From a checkpoint of a small transformer trained on Wikipedia: 11 layers.
MLP neurons of a small language model. Each row is named by its layer, matrix (down: output weights) and neuron, and shows model dimensions 32-223. Each number is 128 + 24 x the weight over its row's rms, rounded and kept within 0 to 255. Numbers have three digits each.
Before each neuron's rows, "fires before" lists the tokens most often just after its 100 highest values on Wikipedia text that the model never trained on.

fires before: " as", " to", " by", " in", " |", " for"
L8.down750:122127117139150153115154110082103118135146121100126179153168148113128120104125132163148130114114171128129143115142085130140085090116113113154062168104127102092122111124199134125086104184069139121154122141139137128111151160105083106143124114118176135100132127153127129161127116088155137161113122153140141137118072122208105097128095165129130124146133130156110157156136132077094123149182146147110121150102159124120110133106105111105135158127170121135106146132133132093136102171129109132126153149148130138119140122130121137166104143115207125114140151131133123125146140130087124117

fires before: "0", "9", "8", "6"
L4.down548:147151106094139136145137147157149136090156106135161108093127127126104110141088068159146119084125062091132151155128136108114144164144109103136126120098138157107105123109124100107156129176118157176121135150133121127119137090100123088159139114127110113119122106114100135128134138132108124109118122101144122201105157106169165125136091118097134097172146180158100105126139110099154112112131124146123134118140120087127118160088104133138084196137097126152119161118118153103136162124094154121142126139125122148142146131133159159150131122157137150104135148123140112124159084175115123079

fires before: " to", " in", " by", " and", " with", " as"
L4.down344:129122065128167134103157146107168130100121133127137140167124130112144111097134098117110100092147145111122136124159119155102087140106122138166079101132129145100109130130139135153129083128134141136114116123110115138118091162146197097124105147141107181157143064154107122119158098161149169170135125140146114104116158125111072127146125137099132150119126097148115127135157150133134159088129181150098118168106115138104130091129114115166127136155160138157123167119158151118110155116171117143143156070118110163108125108141123141114112092141151151175154104095140103125131087120152148157

fires before: "==\n", "\n", " in", "s", "==\n\n", " ==\n"
L4.down191:128123120080134124109147114148167137098133095100108117132129156120115140154108163103175111071121133129146120130128130150114112144108114150122134074111132124116125130115147134109154135130147139146148154098096081146141148151121160148168132149164148044154104132140132114126179118091147071138115131111148120107157097149124135130131148185103072135096132135140119115150088173126095132145127161119181148138149139127141116152135110128070140190137147075136122168115096122080121142120117127152156121119090109125124136126143194172137141156115109123124124169086131132158135103126167114117

fires before: "0", "1", "2", "B"
L8.down1012:137133136117132132095149126128075078152129100122122101097095119070128186161163174111109129140148181158135112095119148158113143126121109108190126114101151157136136129102169169120117136078140125135150127127134105129133122156130118127132086153115118130099131138162109139139124131065142143135090111111160146125092130143110151129134145177159094197109149126165134119137160120124143100096146136090133132163097149142109126123121102097132097167122143093147118110144109111139109129133059146130095123110119110155161149129096132148165109114066155103157093134124087103142091141164111129120

fires before: "0", ".", "5", "8", "4", "9"
L4.down31:110125133090148162134120142117155114153138135103156142117095117115136093148081133114122096149120087148119129120112082141164091142118124105151129141134104136162132088120139112140108177119143145150124134086145143117115164118094162144151153141151143099085129103154130139176122161150076141119168145112114138140089132160127137136148137065138093151128116094157089145112125137110125121117126155138123158171146151113136129147165144102123101125134116130127140181120155141071154121163128102127188161150121092076125116096138102139086062153087140116102111103109154114118148133102144164085

fires before: "0", "\n", "==\n", "1", " in"
L4.down652:146128101117153115186131089123132101115132163107106142115097128091109106146156167171112123133095092086121144056140139165141135113130179141103122135155092173109161123149169073159165136126168113087133118104109150149098105170125160156096133120133145169119095147133133116123136098118146106140123149108139168121154127137148117112130140084113137163150175143128125113161119145121121094143124127143145140131128120126160156136112153117109130126116136132119134122115106165081111160070133159116132145120129128089148118141124142123131112163104125126127136126080107105143115149119159123111

fires before: " |", ",", "n", " (", "\n"
L4.down844:137122130124118123135156171161118142113145142142127120134132122129131128147151181136154106101111126138135089129157132073147145144133103103151139143119112076153149115141130138133125092132161096159116152134104139130148140131113119081146107095121171095149132105155114102131156086091122118091183120092179084147122132176144100132142111140124138154127089100133122169115132162134145141181083122118168150102138136100096094158139111127160136105139134121118094167134160116136084149101125150111072119148126131137108132124178130109110139101180207155141164129094126104134110174120144156120

fires before: "7", "6", "8", "5", " the"
L8.down35:135135110115149140187124151159105158119135097163115128136123117141126133143080132163098109111127100109140130151115089129117116146179124080135115127094102088144097116134129141107114104109083177125095125151132147140085132123052119117127115133094152189133141146139117108173103101102108097161109085122146125119158159143143129160133132126174105121140106145088127090141143196108141156108138155176124121135136116136119121131126095153132151142168150144106115150140114146093132119093127111153089138130094098120153099174106190134130115102148139155117152149142071125128140132110118097137

fires before: "5", "4", "6", "3", "7"
L8.down863:124113175107101144126127161137130107101139116119134123141144093100121111144128115148135126124117104143110174123149134125148118124146137150124108154124174128128133143089149119124160148117158094163150096110165069155150162144114095112110098096097149102113145087110126166153142112143147111169130163119106173102128075092117121199140151126135139146119121152103118137180112107145150119155144174091102077145138162136125082139139134123121132137146105156079134136087121147159138108119129142101144180107157096126136177149116115102127192147121109149099154112151128136101165112130128101109

fires before: ":", "\n", " zone", " Total", " Summer", " ("
L3.down465:150126131114128165111118131087198119138166126109149119139115144134119157112102145129136106128112128135144093130146129143106162135084115093141104140094145111140128134142100122155130109117080097131126142087146141104169164156108173117167091149133090128136108056111120105109145102120055183118154122136155081121156189142095123133118143097158132111146159182128110115129112174092131130112141102109166148133117143128155121164164127121155118118134118134133130156152117140176114148176136128105099104098112106088135142177115131153170106124149155116090132109166059093123135129118107136155

fires before: "4", "5", "0", "3", " Summer", "."
L8.down697:132097136140129144130098129134135090144134127094175138129105093078106109166119139144130120112126143139135162087142111104141132098137141110117138125135139146138119149145164099096121121135144161140165070125100114152147095144141154110158164123138143107108159122126136120208135125187117099105137149142079171098131112181121148137133180158172084148114141157144105077149115118134147151129086117132108104140146165105114170161128132136113157111136124138162136140119124135144119109123104069169148112144146113164138102109114079124178150106137144147127109129139080076151089131103096152071

fires before: "2", "1", "ion"
L8.down327:132120182120138141103150132121144124117158130073143159147159124102123115127100153166147098166125159133143125114131144167151111150144157141146150129084145126123114124140135152125108111071103113114164115125146101122143117144138135114131150114131189133117166130163111132097174137089177126122135126135157104089138157128137176112154142154123122147160155142126137122141110145096148075152170114088132164129153141150132120105105086086104099163118118133157132110109136153136155107157104161114128149107111084116177153135146144142080130158117100088125056124135125103168109101120152084126